From a checkpoint of a small transformer trained on Wikipedia: 9.34M parameters, untied embeddings.
MLP neurons of a small language model. Each row is named by its layer, matrix (up: input weights; down: output weights) and neuron, and shows model dimensions 0-191. Each number is 128 + 24 x the weight over its row's rms, rounded and kept within 0 to 255. Numbers have three digits each.
After each neuron's rows, "fires after" lists the tokens most often just before its 100 highest values on Wikipedia text that the model never trained on.

L2.up14:157087118117169154168100112130134116112085056132138104146111129159127113111135194076156097149123150102120116123126149082140132177126194139131139110169079144135079117107155123099103118118113152140133137189104149119127111159160144075126112134115126139131126112111130110125152136151144157155135106105102161136153164084131168077116114121117127129117141130125119127125105128130154132133097116137148129147151128144121153138126141147104123128121136130136138179140096110104148153138100100095178124130115128143110152106087155150144126103116138090127074149094140098093122122107084112146
L2.down14:131127120152108117131133160149159104129146155085162130117136095116106127152153129147092162105124149123149145132127089121093105072150107097106124159126124106108172143132116130108094162112128154107139118166119129122138155131082155118101107132140117127082143157122109126132124098141141089088164137070144099107146101149101126117159187114144100122136114128133123105105158137117129163083162109139106115108130112081113150106094188125120143158095129143119112115114119152136093164126101095139119147123126183100110151163170149118153127114145119178142092067108139152134096139120166128165
fires after: " A", " a", " P", "P"

L8.up685:121154115126149144138155176127170106109136103116145160114100124115152063157123131122154139167153131140123139131131151130125102090151108139129148096155118201161118134142169128113119132118153114148174122125131127115111138114091129183118123172125136124151141158116111123119157130180131159083096128074107129148157098116130084146110138132130114120154104099109146134131112146150145136152105142191150146130187112144130132118125159160085063085106102148144154153136125131108153131166123144088148096102114134150153144085122139129127117123156180117139119143135180141140133145108139165121
L8.down685:122087119166114094117104164123103148142106137123141155131134116146145116128111100144131147165153103139133133142113146147115101153129116123186158109171130132141189133142135117149161141151175131155144117088146146152120147116151102121162156172097140126131112122094138106157119127140143146103169109137091090148083162082132094151125121118116129098128121170131128118124127164115141187119107166105107121129156131106158127087135135115146127100094176099110107110106116148115100162110156129141075156107125108115192123101134141166080120121137120194110142161159131139126080098141129129139
fires after: " ", "1", "2", "3"

L9.up399:078140113106090145137147140127114138091133106124091142131122121143149139129108134125134174142115129128091179105157121118103108093097176117130108136112150158113150150133078082154166127143107141131147133145152138125100107106130125155144142103102111154135160157135136119135153139143129171120072141070103122123140168147159096145152118108141147083117126132106146147177087136172138099120105127121111161047147156106130160124144162127172117128121109126138123150170143151106138138091111143156090142147124129135146141104096151170097095122132146168116137103072113152128138142144114145085
L9.down399:167126113086107112148145119131094156146113124116153148139116148095120086080072107124094186161106140133114150091113141106136129097178126117163105111134144119089171120112127138155134128096148120128108176090111074179102115142124132166107166153123117113094119169144157127126142150141109124115156164104076153158081125141165105128109137115170114111123144132099105108133144151126125153164119169119135128129121101129105154132132135106165090132165141114168111136135103137103152107113129136139147128097141136135090099121114182111124108132172160153170087131133124151157095136141114142140
fires after: " ", " ("

L2.up409:069125143141130160139107091154107179127119124129134096134105135128104116102131147123102125112132114139121135138131118113158150147115182154172150159147082139148153102196117110138131086115139148110115147133125174110097107076132103147132120113121141178134084138122131103139134112123128127144117104134124100098138134101115091143123134104125150128125095176142117101151181102152147137131143184079142107118111141168160086139162114132167108088117118144118119101127147109101127152128167136171130157127133159143074084172140145129118093107114120109117165148155094154113121129128153171093
L2.down409:152137138133113161118116109114144156144107118135145161126088091134147119142137121121139099157090140088114153114110130101174145138118181117136115091106097122151152151056191134142148134100114138094150097153143106091152161143112132139122094145132121150164126141103126181108104129111149156150138090077146127102089149154107101151159117093115129128144140105106132119104108160172183109095171130152108162178105150137189114112149151146121096131116124157140106138158114127135117120100153127135128142120130184124134117133124121135122104111144179156133142135138145108096143098096127134171
fires after: " F", " R", " S", " H", " Sch", "F"

L5.up137:111119134117129125109126173182131115138160105072095096109143142155124133079144140083138121105124109137121097098144118150148087099123126115163121158142160117130101124128150103117125138123127131108138138107126153082139087109155124116112083123105103132103121136139114107106133110120109107156139083144082180103100124148089151125107120119135145096112172129134113115133117162165126129101065113171172103165136169146108121075129076138079139097111136114119187129134108136116148135144122102140162111099081113101108117157144136133151103151145101194128133109118126136132096138121100105126
L5.down137:107146119123119162124104120110142128172104119095116142128137089171132080129144133106103136102100165100107099099140107101135126108139124158155115124110160143138122151119148136141145144137156144189081085130093150139090145130123131124106140122128151129142090121136138133077122147112132105060152168129135104173144104084156114123143140141148096087143086127095101121126092136107121158130150113122096087171128143123105151095104163111153158128160118135121094125116096121107100121111101176143117099124164096094118130160094137082135124120136179125114165168120115152096104142110124177138
fires after: " C", " A", " c", " a", "A", " D"

L5.up782:099116179132143102162121134117134147156154123137107082122164085155132159109149117110170123159138129111133144135121179144147101142140140115159156140126161128189128122097141171148127130116081110128124156180125097121126113148125125113154118123123139143073098185108083135166123142157148119131133138127140151103127128130122149156144154149163094139143133146175120094107114049146099161154136141136128107163126148147147107152106104117143121112126126136132142154149060160097158129163126146121160144136153134143123122130108106106115100120105170148157101098174136127097138095138151163159
L5.down782:186147089084107116118128131138106086118083152144130141109104155151112164125143156140138137141121115146117106161101141159116130111152135092143116125122121125119139066167110124183150107145119132126138132107104133121083166090134139117093152093124129123122156129131114119138164168109121186166116140117122108079103131088107083114109152103118110131162123103111119148127106144130178101131076124087138149135151145124132136098156113136123157098153092142102123144137112113094090114077133087110128135130091124105147102121163099146080150139127093117075137098107106166109142137118101092126
fires after: " the", " and", " ", " of", "-"

L2.up921:107137173110115160115097126153097130179081172142128142146156136114103108141125109106185134163141140096126114130121130140153130102116132135138156133138131104152138101163099138117120146113132123085099144091081137110169102079098134114120111166189114139127143114117130098145137127139091074106102134123115159086107110098075117133139145136104130132113168124120110172157140152177117152102131130107154156112136135153120122112108120088133163118160168115096125137085134130124156116153133122146176116155080166156126132121154148100110139133079167100140113108100142092129137101111115170106
L2.down921:130155130135118149142106137136124198184112156128100165140061122106091102157074094123115124149153114107162115136135108131141132135117186118132113121129118140161154127125103141114164176118134109109120083133098146130117120132121148094139127140149117126126183130078111099152115155152108096119108101096179136143106102147117112136139130116108164128177151143137088121121161101090128105102130125098142073078155113126145134075108106132116143114149151118123140075085129151089110124080141135116136129125102140140155091145130136109136089137147118158112165137102103095119125136125122159113
fires after: " S", "S", "-", " un", " in", "F"

L9.up158:196157140141112154136141148123142129117133088129107124141125146121152126163136199141139143099136130116098152133140100168158095128088122150132117106147073179136153143116113096145100130130114126099146095148129166132095133083134090125168126133078087094088127128117082120132139111120145152088079143101102121102120102140117120095151124082106099159090125121104119095140102130139104115143082123126125127175074149119122110168150108145150146115139141107111122163134120125092132144134129130156159133094150135127108152145139123163128111103104094166171139149111117142158137163152117103164
L9.down158:137111172121129144114112132113092149109153137094109116112122179120144115119100124141126107150117086115100141132108116101130150133136097133145107087090129200106166149108115117129095148127130162138104138126135105135148114111168087069128140128110130113101121160130101110157156127124144128130141138133125153126115164115136081140120107089121131102148085122102158148134117191119130118137119137152128093145131154070144165129125141061137152080157154085118102097137129146112093147145123099126111157140070137143113124138117133092113150135139139126169140161079067075110096139128113137140
fires after: " ", "s", " O", " de"

L5.up157:141083158111141142182120104099158141149123097170155139132133163136135120118100111112120140135129138139122107122206109120078118143112144158123079126145142132088157176133120140126102160129112126176145086180158108145142106103121137146114132130119141151109167075150134106097155122189146161083107099118125155113100115118098138104125157119123106156128136078090153146153149137127174171132112142141132089166164112120127119130152145154116147119126121130140158148161144126130111098067120119111086157123126093097144137122117176138136082139127110157148111129121143149117118122136112159135
L5.down157:150088150103085136113131110175099110142104105133117126123157126079163134101094111115140144121154149121114131160131124116139110097135138111114098088129103201123170148125131133127137127151113150112102103134149136146129107150108140135189162144130128158128138130092160109103107113162143139125120101122092142128180144122172121121124141114137156140151148107150079138135165055134125117164091158161134134124105147144104113133152149118144090118120133131146146125183147109111122117101104127095096160098153153151103125151154140109150151178140149082146069093135102118099139108131087159116
fires after: " ", ".", "s", "%", ",", "te"

L8.up27:069149122116173093171110118108128118090080141149111105108108138138115111180111085143125129121149113116113142118114193171100098154137122092167124130150117130133146118157109151139130151126112102124139119157135128080119129161137190118180115130126137107137109151117125148151127157117102137096163152148112078124121126142131118145159161155119080128121134172127131110089113148127114109102140177135102098128119141178130116133132106124143133110117072122130162183134111130119143092149131148123129120115168151111132160082151139083183131159140125131133154084118159120148149125088141151122
L8.down27:155099126130105131108132155107134161122124129095070111147114108104099147159100153152109145108123127092167131129106087127136097086127159098136137083111161165161116168115135144150110129154074164177138110139127134100070102140156124173134170111142145133150126148161101099130123146143124162107138123156123142137068127178162116107152108144137078137101130105105064130111113087134103118130104111135147137126113144136144117129129134106132119104120126162102153127098108140124114149122099119112142147172132176154153127145109100147204099115088095151153134136117123144141109110130148144130
fires after: " the", "1", " The"

L5.up35:065065116099124156099144108118130160108122127135132126139107110133090138094150109106139110119157143148106169124122121119119135108071109119136116113102127092131096128163175121127126158099125156148121113143176136107098103120141106124125078128130139159089103134127135091137160098140115175067134088140121114081118146098151132107119153142098130101134113126099130118176122142149124121090107132101135156112140106103131085175146126103091096170137131135162137133170169081105131149114146136117152116140190121134145111128119145093132081144154136105152110147100120143143129146107104139077
L5.down35:128067144115147173164136148089108114147120104136109144122112136165102135122104107090118185133159112113175139139098142131096135139145114100089129121137130104127126151098147137085101137185110113174098149143111118121119124127132120168130161156152129117114139180151119128109145178144132147152084139126101164113109140134125099110160159140128164107088154131127121141133110132144149094139166158099098122160131146130123171158111147144160123118145125136066098162153118119122137139148132144157169111137076108147092136115150142158135120110114119117148144106085133117106066165096085104143
fires after: " ", " No", " de"

L8.up356:161131089143108136145089110130148155115157111134102117084125102099116098120122148111072103147118142131086104081110116131136120131114130128158104120139144123123113081107100095199127134127117143127122164126101144133094135126147112184141150148131130132109146144065180137164148131116125143113119121101182127109144149169140119127122110152090111110102140143101194149182145142111080107096128076100121112141159107112160158124093120100106163147131117121134136158183130158107117146128105129131106132161113114138109122119128157157156124131110119112127171111104140123103109145124148069143
L8.down356:157140096084112117138120147124148077116188129121111107133139111137159082146137115108144153125130123193135138130140140139172131122126141151125126139183128158111118126141087144135181120132120110111117099164131103166105134163115155146140111134130118086109110126124164128126132121122093145121123168137121134124145145139155142128149119137163169123102145156138121119155142175155164184136125156168100121135127091173129165107128080142172145096119146112085125095127143099184131103159171110116116115149076117089147156113102182147094122122131119112168166140129110145148154125151110130100
fires after: " ", "\n", "%"

L8.up237:130101100176108158118125098080141096143129133128118115071138161149130133155119136169150114119118133126140097158126154147120123163151114074156145098134100142148141165140149130111156129118128121126116110155121139112159140083207142161105131122115163148141075129122147113123129143142146096107141114097114145076137112109165136100144167159150106128143122183170148160133119110098158104111098105134139128125110158133137158212106127121150104122117071134109151133093159096141136095134155107142136143150139122164155162125095122121179117146122112130156145121161118123124157121132145158111
L8.down237:139115140115148147142143126124101164131111123145153135130106087177148063133096149102093158098134151122138138126125124119122097139129235113144133135167120131147098117140105129183115136090129154147089139159140126099090152158113137153126121121133124083144159125114132134149154129124080096110131143109121114167125147162100160143132124120132112137087110132091121143172137162093095136132155177137152129128119143106139100087118171151119137164165140095164091111107099141148127167145129128103156134079142137107103119135145137143127154126107155093107084150155143135104148137086137120128
fires after: "1", "2", "3", "ch", " G"

L5.up340:114108111113127127152147154141143098156128138101115163099119145157136139145160121163096161158166173098124103175115139135085139132140123143132134091109138115138082118168124117091154183166116123124136131151164120188093100145118139128106153127131093077125127115148130151140109089141090155096096070114177093108148143105095102152139139154137121133096144144154126161102080106115160139141116161107120127159141140147126110121128125142114161162128100162129139155126124155135149126155153100073151162141143127120119142130169110145141145161164098147103105103123143132154098159087123093142
L5.down340:103140148196152099091145162126145123107136086114096107139146137135114108136109127093131138171142114113124145143128109127147145131147149113137145123141183097142182157154101129076116151080121118167136130176101154061112140115159113124127132145133116125150091143117140145118140129144148072099107158131150088135118137120156088104162122143094154088122146152114130139132080109125128101178106131112162136147139112134170139113147115146113099124157162092110142127115148119156157112159132093113110098173111114140144147137150125129145082103103121151135183114167088136112102128086132117113
fires after: " the", " The", " ", "The"

L2.up502:076117141120096097117122153177127123152149113107131109190079132129171112115114169112100105154139125179121131105128149134143150150136128133153173142121073082142101109147131131135125147117127084105069148160083148089120107109068131108165123123129129105108142132129138155105117123132130116128111127125128114178111112126108115143115143102085148120079128131123114138138119127152152169103167154082120143105132125133111160133135160119133152101136146177098095171162075127126141104148102158167147123138099107171126123138174134119136142091143146117159123079114110121115115106155134111124
L2.down502:124162162131124132170178070085121163136099116126150143092126093136077169118171097154139145168162126096111153163140153121119142097141106081106099110123143146110133129123146130148128132114088154157117130122119117131138140096167118146083108110121118153134105159136107136161148086109104177149169154122132186095117108083157146111119131143140123135127137111147165104154191104141114108102135127127101126137093158137127139116162136100138149147110122098118138140095125117106112131059121118120118104137187131109132139102124108170101108130086147141118126123156159088151131133118135147127
fires after: " F", " R", " W", " Re", "^{", "F"